From a checkpoint of a small transformer trained on Wikipedia: tied embeddings.
MLP neurons of a small language model. Each row is named by its layer, matrix (up: input weights; down: output weights) and neuron, and shows model dimensions 32-159. Each number is 500 + 50 x the weight over its row's rms, rounded and kept within 0 to 999. Numbers have three digits each.
After each neuron's rows, "fires after" lists the tokens most often just before its 100 highest values on Wikipedia text that the model never trained on. A number after a token or word is its count.

L9.up266:477477401469513502538459481445513470461487454451515516508536458540547524360512507530548576544516439616492575565501590422505476545557476477458457599518447448522492455460491453613527406396527510445426526524509500493453464546526580492434616507458540459563544451497535527453573471514547514568504518465538521482434529534497612497451522450500559545554488498549538533427581499555451491516556
L9.down266:539465580517402523441602532521611568523547487456454470564529479490448491489500534487490396465509383531500505458547578415473517488504378411445461407533531461533498509500480540519528424480503514505525500430448485446439559480511529578446577445521583531404500453463502554493467505504522558464491547508483534439650415557596580440446547501478516506529521502524494419535483546439528529453522
fires after: " |" 19, "." 11, "/s" 5, " D" 5, "-" 5, ";" 5

L9.up166:492440419478494513500515503478458529533469496473456527599430520480569412509485451524502453561516505398479620477527587488522523530537464565532517557490403436513517471536472506514473461478563562564495456518529602570422503445512534548557516530490499551520487466492513552425568492619482511536529444388421542477398483488579513469542519455526543375595526432482524429467511457527533502507556
L9.down166:513638461498536558524467448494522490486419506539492514456370529466477518500408400584487511553465446606540422440394572469474487553515598482604467534512510522480484472533621527433523501563565531524435488529570527523584451486512468467582488537520548549433554402481506539476494533523543514571528482488544399473539435531462497565502492478501505507558439526577432514551450455434568457504434
fires after: " T" 43, " t" 7, "-" 5, " " 5, " sub" 4

L10.up22:544614501492566490527452395425523566553587494531460510541519487463544507447490469470473461541482466489558503559410565386532476489481522551530446452395493521513537510502457442503535457479549546440441484538512516530538422455454477562433544558520547548580598411580558503548569513542467533539430490464378528502400521533615536522563525485437500451554502578536476494494562533451559523479554
L10.down22:480504482493484519446545533478546493501534571520490529559467490490565518485456535558613453475560446466560439607506500403522523500621462499420485515468559531489473565461536537529433401539553510497672531438485461448411492534520499488507491510458503605467549502551508521592577489553508479478482452494569499538517457562527555493455454453464493514500517404518508386446475532476396591490519
fires after: " (" 17, "." 11, " \"" 10, "-" 8, ".\n\n" 6

L5.up203:485560462515436595532476479475402511456469562525514480514529534483578511516445630455505544461439512489482454513513478469477513617496396519506492491544457449415516495525508450417518498569557565488419468603478476504520480547437524461539366489533546429481474511541464527394544548501428572561575529510594564468519501482456431524492437508462549415504396518461477491526487485598481539570468
L5.down203:446505574440536412525490508486565457427495480534499495449433514548520549496568444444453399565496502490537490454533466559462451451525479533509468588534468445529475526415472440534530414513518478552433470421482483530431369602550596483456477566400494534569460584470486512541489507468547603432534527544497499442490471448497586473500550470519537526464533537538438528500568552465604490627494
fires after: " H" 12, " F" 11, " Ch" 9, " B" 9, " f" 8, " st" 4

L8.up29:466487545450468537486525489501508503545460639471507434567397514460541499450472461352575527534489560457556547502525530512512542559506404432496497486489456451555537431506518487461491521437545522513443534459557497497490418406470514488497514460481543614541487500479519490427471504545479498560594460526496529638386570478560510488593560529469483496480588452463490570402595481513524461517526
L8.down29:497389495535537524379538451515452550495532480434530467488523538450549500538390513508511431428500472541493526417465500538528543591496547486537540513491539500514477493554453436483523525511532478509519531538581517591449435514578527536499491541474496654482516436515631441458580583421516499510506481468424507461497475488437538501542520461523418575528392457494623521513470560579460461513480
fires after: " S" 36, " T" 9, " " 6, "1" 5, "h" 5

L5.up14:466571446350479515577467440522466482526511541533492391452425501536493511500440456415542534548554566515468464583560565425439465476544471501519530464487386475478698464496461461467470438474526478522471581525554459537524617494442511504398524493539551533457485440545480518547466484606471565503538521485481452476462509483423549511602410401496422483571596493506421546385472560530516448482516
L5.down14:458538406435519506504485497542560481420614373568391515550499522517565557492433411467472532474438496538483551535499476429467527435446468539573478490434423569545604459488519622434383529466449548500502512476563526494509537449522444509482542394428471433492545525514461504446510545444635511513520556498454453460471437528508495524531475517484406513555493517579479432495504519532403522536502
fires after: " v" 24, " r" 12, " V" 8, "," 6, " f" 6

L10.up193:535572529522431451462507454514506573500573543553516495533428454504574481514479543505527436598522538487436538584457576467499484529522598446425531492495444415555495394409398443523559421528482482434487506526510405475539463409514437515545528496474508504490497478616467498573500497503398535529454456398415540519458561489558527528507439460559489376514449546507388474561421449537638473501454
L10.down193:528584520443466504477457513593479577533453550533495472503542538458597530499453501545420504510569445512504443474471416538471534530512431574494421519434504514554465504446525507431527478569404529578488450507488522541501497529568514518474539456504504456465487494507450517397474532500573400427547496587503507566459449531486424434490497448548518559525418496514537486443540578448484467544560
fires after: " " 60, " (" 15, "." 5

L8.up368:523472449449452515522487521468600561495483574413567452470479617494512545496589471444530511459509531437499552466494548508469542509485422512520483512520490483492518479458512492471454515461451584530379518382624497530443606455463548461542496562535498591567462479498449497528518445577454462512464495507450465504402464501670464508510475455505648535451513487449424570510616535519523414467504
L8.down368:537402500608497471390504457550452532540510502518521446542596645473512509535400530460566456451493534542475517495478537522399518557556468537561504496413537471520587512578555489544562564391522432490492556459570447548461528513476452548475468534518447583425514421507531446417553580437536529567436484454523500533516479502532551525384537479520483573489552463510528489578464576569461461572547
fires after: " N" 17, " |" 17, " I" 12, "N" 7, " Y" 6, " O" 5

L9.up312:508527432424480444416513439508505497459519574472448526549470470531492498495577524380502531561548486555462502497478482489552459542510538505560597569591406587541621428512540418472459514500477498510496486478510458487488561488456593461360492534553478482432519584523448522471538479531543495568603469481632454471484565425455570551468476533553455476498522495437533573473454484449501412531562
L9.down312:487453493554509477492489495586554517460492538401523626495349538478551484489585500555463524436499523533417512496483501480532594497423505560535483543447494420512440358460554537479537479455568492523540504463532528528552549489505555508487483449467540519505548510413526529547449465526511528536513576424453466569433591412452534419514480504501445571555556363589551499511445539557455568531509
fires after: " R" 21, " V" 11, " C" 11, " r" 11, " B" 9

L2.up47:475498546479477532510487533389481453537538633469531545571415461515399364542487610502529458528352474544551612493484521568431440509574518435524484518524429482547512534528490575435451540523630497548540468496390537466598443520497441469551516507440598552484551526479495479543467494558416455508507498510550416466512550466476501498477497513531472458501440522420536468427542403519403467594472
L2.down47:519436564576450444558421483503417555475522499454570524466608510475563517535480593500576485529462588479462419575463478561559405593455593539555589511509466414570553475576477552479606559514436573441471498530544493467452440466523557506560501509440462490482541454533501490488536513487551488505482528538473458441437494502435541453536508518485618426491537500518555469518410592543396494514545
fires after: " B" 22, " St" 11, " st" 9, " Ch" 7, " C" 7

L2.up320:347462512424471556427542425470493499416530579417489532567505494588503541524460518477559469537499460583527641518472447465469517550533528476456434394449490583534489455504512548528493418470450450408574544518555584578552616568474514531494587537418476458415491420438492473459520531514550483444432478526504471513457577503530407511557469580448473484537545519468552461511570501554565532567556
L2.down320:410507586501583556557556394462521517466511530445440461488551444436408570593490483506538516542522543506490469532450553533484447535504499568543495490493510500505435469494470561531447500547485444466466420465443500530562474548533529433513457516494450492425414524498561439449512564433425419406478462576535485548446513581573492553458528520512544366545455579598507527376427535527481590515511
fires after: " (" 29, "ect" 9, "-" 7, "-t" 6, "ir" 5

L6.up301:442501439449447553437553419518435515501551638571393504532468533475461511533549459398494555499453593509420521557514457507529529543470523490507561429501433512549645516531520493413485593663469505511415524419494503459510464530468534511416450485524558497496600506487522511499574592593473529463495447517518423453458471496445556510486461573516486423447496544500494488537475549542526362558501
L6.down301:579445531511599496529510425509558481522536467458482605565450536500459396520418551557439467584537540494523548433451510542578506444440485537547534547507431501393496494534493387479554497506560471471366504450527509511420520492462553488523422503546558548501443494504462516519574386518564499478463477452508514520558431478572598437465443459517489470508416547473484514442607534540580459472494
fires after: " V" 19, " F" 13, " R" 9, " B" 8, " Mont" 6

L5.up297:521599412443541594481563417430493510475477466517355511538518488411462502513554403475551483589453460516515596553462508470558499449482557537606591492435475434498491533498573520577563468506487480455396530500527553533498518485452549549423507516453552510568480549442557492510610606516483490516528443427488467489492418469492484547613478518387488434519515557487512468502472430502513468507509
L5.down297:529549425530439533474476493479566557521537514517568502519416467573536433519530531557508416517498528469419466549440452557489497438529474524633538433425445503506534431545452494489537474512510505491509543522550500446460562508545461535520494421598481543447514467497507556463551506571551511497517441601499527506533488451525558471476578496526479435491483396535429445552484459515471518545486
fires after: ".\n\n" 30, " (" 10, "c" 7, "-" 5

L8.up65:457460426507483463443451500470484415506572562499400444585468523460540532549480483442555547524453520441540550501518499583400547552449547521536428497469469436529537439554502569467552473587533491512491541455410526512468481528496598517511506544505495501508504521439565480436506584503464464516493467523438341425439534514418467520453468426588603435449464446512415487536612548485523410498524
L8.down65:529447544544500499457495476548453464471549435581585510466605514464519421539483451531521394464555413522537459545401645560518500513516531473465557523490517521449450594508494476490502561590456527578512506519429557425442498522527430487462481520556508619539451581425453450470476601556493437458506494505490539485463523408492452424424480492603553495474499547546451573421489554497525549537480
fires after: " A" 24, " N" 20, " African" 7, "A" 6, "N" 6

L2.up374:524564458528526519497505554548547473462472526453539468495498482550493563425562437398542545434478504497499488514436523504489582458526453528494529477465497554489484434509467582578518569529443536510463519500410553458453533492519427484468416502392537453588649443569528523543487558432529540442475533442546494545580503508438516518629523482603576592424485560558418601460565541494500527532460
L2.down374:429485536544541531460478502566476593469525508576485563494462476522609542511413585540529471438480525545523524552460488512536493466403552479489517453510591438507427552499498435416443473614484394530518537549524542481483417542399518470478472555530417611545536485543588558497517483409515523471543420622562505510522486453588452519442511447534547475479476472508496474655324488440485502503460
fires after: " De" 15, "ro" 13, " Br" 8, "ra" 8, " Gr" 6, " Le" 5

L2.up58:495563474541467482529571452380454441418467540544519570522436642467442477421496539525523498500503549511443492459479522457637458546607525506464481465454397493409500504543518486480511457490546412557431460532438531504454410436416487563522509501510554560598584470527542497566419659613493477540575426497495485534485532458506447454505482501552471545435486510414559540494522457518548526492556
L2.down58:540480511465471439437516493493477468499471499484462542512582523492476565444467432487550470432435519389374473626485490486526491494561494451529424446530473437457650565455422496435509484554508373602500559496426488512561506503462447516520527517584563618454541421480565488467503578581577575515459470483494584442486520458496486601484600521549566498471440470515563484569500547508408448474524
fires after: " st" 16, " c" 15, " f" 14, " St" 8, "sp" 6, " p" 5

L7.up264:512498479511558525459602444487496477464502551421485495578506498554462459486500535506553547480489468494547413553441474380544463543487544537432537538478392450480428531460540428521509501544573463364469550563523411511481527524459540586492472491456527524560522512466518536507513563576460560498472444521461480487531465525451539496519499547520535503566528494427509504468448479470504489452591
L7.down264:439569496468541603465552486328480514524484543510479451545494567436550469438528528537532487512541522503481611450573462490526483564619522545568475492494587456542507553524613518477491407555463473531473453341427602504509517480480452466568524480474515523550371562564568535484454473442476505488456461519527502464573555482515522482429474502420508482420486541536587373550550578489567441527451
fires after: "-" 17, "c" 14, " c" 7, "-c" 7, " g" 6

L8.up377:497503504431494548481473514535524525529501574542485523441476498570582532449525532491576537503518582432597577505543479525408520483485467574572548494490492552555492503538418544568489481522486575407494484387488493434525576533537581566493448567460575370537519515475475500579504432541501486509509494467453436484479473509654511505500497414532553504459529463537393446501558440526480478452577
L8.down377:611450486568519481456489415453503491470454581527472521491482573549597539562465539532560487446432540521483503595456518521518555563456558572547521554508486422562556583461497464463478554543527463563492547464503497439422518465499470538566554474539474545497444524496493455503480532470539470556532458530504619459438417440506521529432461440461561469527488455481438636620493505492475581506525
fires after: " |" 23, " I" 12, "ry" 6, ":" 6, " A" 6

L7.up368:471593466550503548475471532454577515481548524487507449508428488484490529414427502466501607494474480452532529482506417486456535509483382488600553532537549540488481451489417586496548476504396526478531484522451482443464568500471517476506449509426478446554463480502505466585460482574408477489521548418599398481470565506495474537599461420504533491444443593514475549504539420519561498510517
L7.down368:511493453531554498404490506476499492515482568581525530458538518412608581501508535589583445542431445521431491499585551474498402503436496501467563516531534524490467524508601466515457588491460403444513486549437551458511468448563477512452456548466533615458502502492513439458576614554547468522583396510533480507549467529429518463541540567498484507490464428517427588535414515474461506520505
fires after: " Le" 30, "o" 9, " De" 8, "le" 4, "oo" 4

L9.up153:501596547468495413505539462474507565406529474593479502498586452555539449457531487463528516479569459461626387489382509478567535510451490484536416491437459535560464466592450453639486476578589442507439528568378472411448495505453448525404468487541529453499538507592491525557537489484596574551459510435459484537467495449540560496559535511467471429531467559450507577486507476444581479548549
L9.down153:493554481481527430493487456448598466548557536500499520531514512513590537476543538460476535436530495474520449587434506421552466619544559533565553505437630521525509512457499541509408453447542548443553404540564569497565547506565453416609488504596407494567441507570467444566475625524491480430499416485528472432606485476548470424508496442421390543449468484558462546530449505452441526488528
fires after: "-" 39, " (" 10, "." 8, " " 7, "′" 5, " Mc" 4

L7.up279:448459468459494539489508450530610507512509442486475455438504485485509569522612491474488560544579382520578616536437481379504478529421506519476481436530434491511539537443469555545538393456497566489408458549455488507483570443464510570507498517446500477445453416457483561552600472528507465468487451453490458470482497520551572527612515562475534516522507628449509580549557446564600471543509
L7.down279:487453552511476464505512511541455485502570517460535423433597425473559520418460593478528445422588520478545463493510519505558553497517496457562508476456565464461506443411509498467608540425566413656501469443525524470527441526543559573497467539518462517580504516465542469479513586535493450574472584565558561408541481513553516483443568561434514431471494438514459462544576450472509575531501
fires after: "." 28, " |" 18, "," 14, ";" 8, "-" 6, ")." 5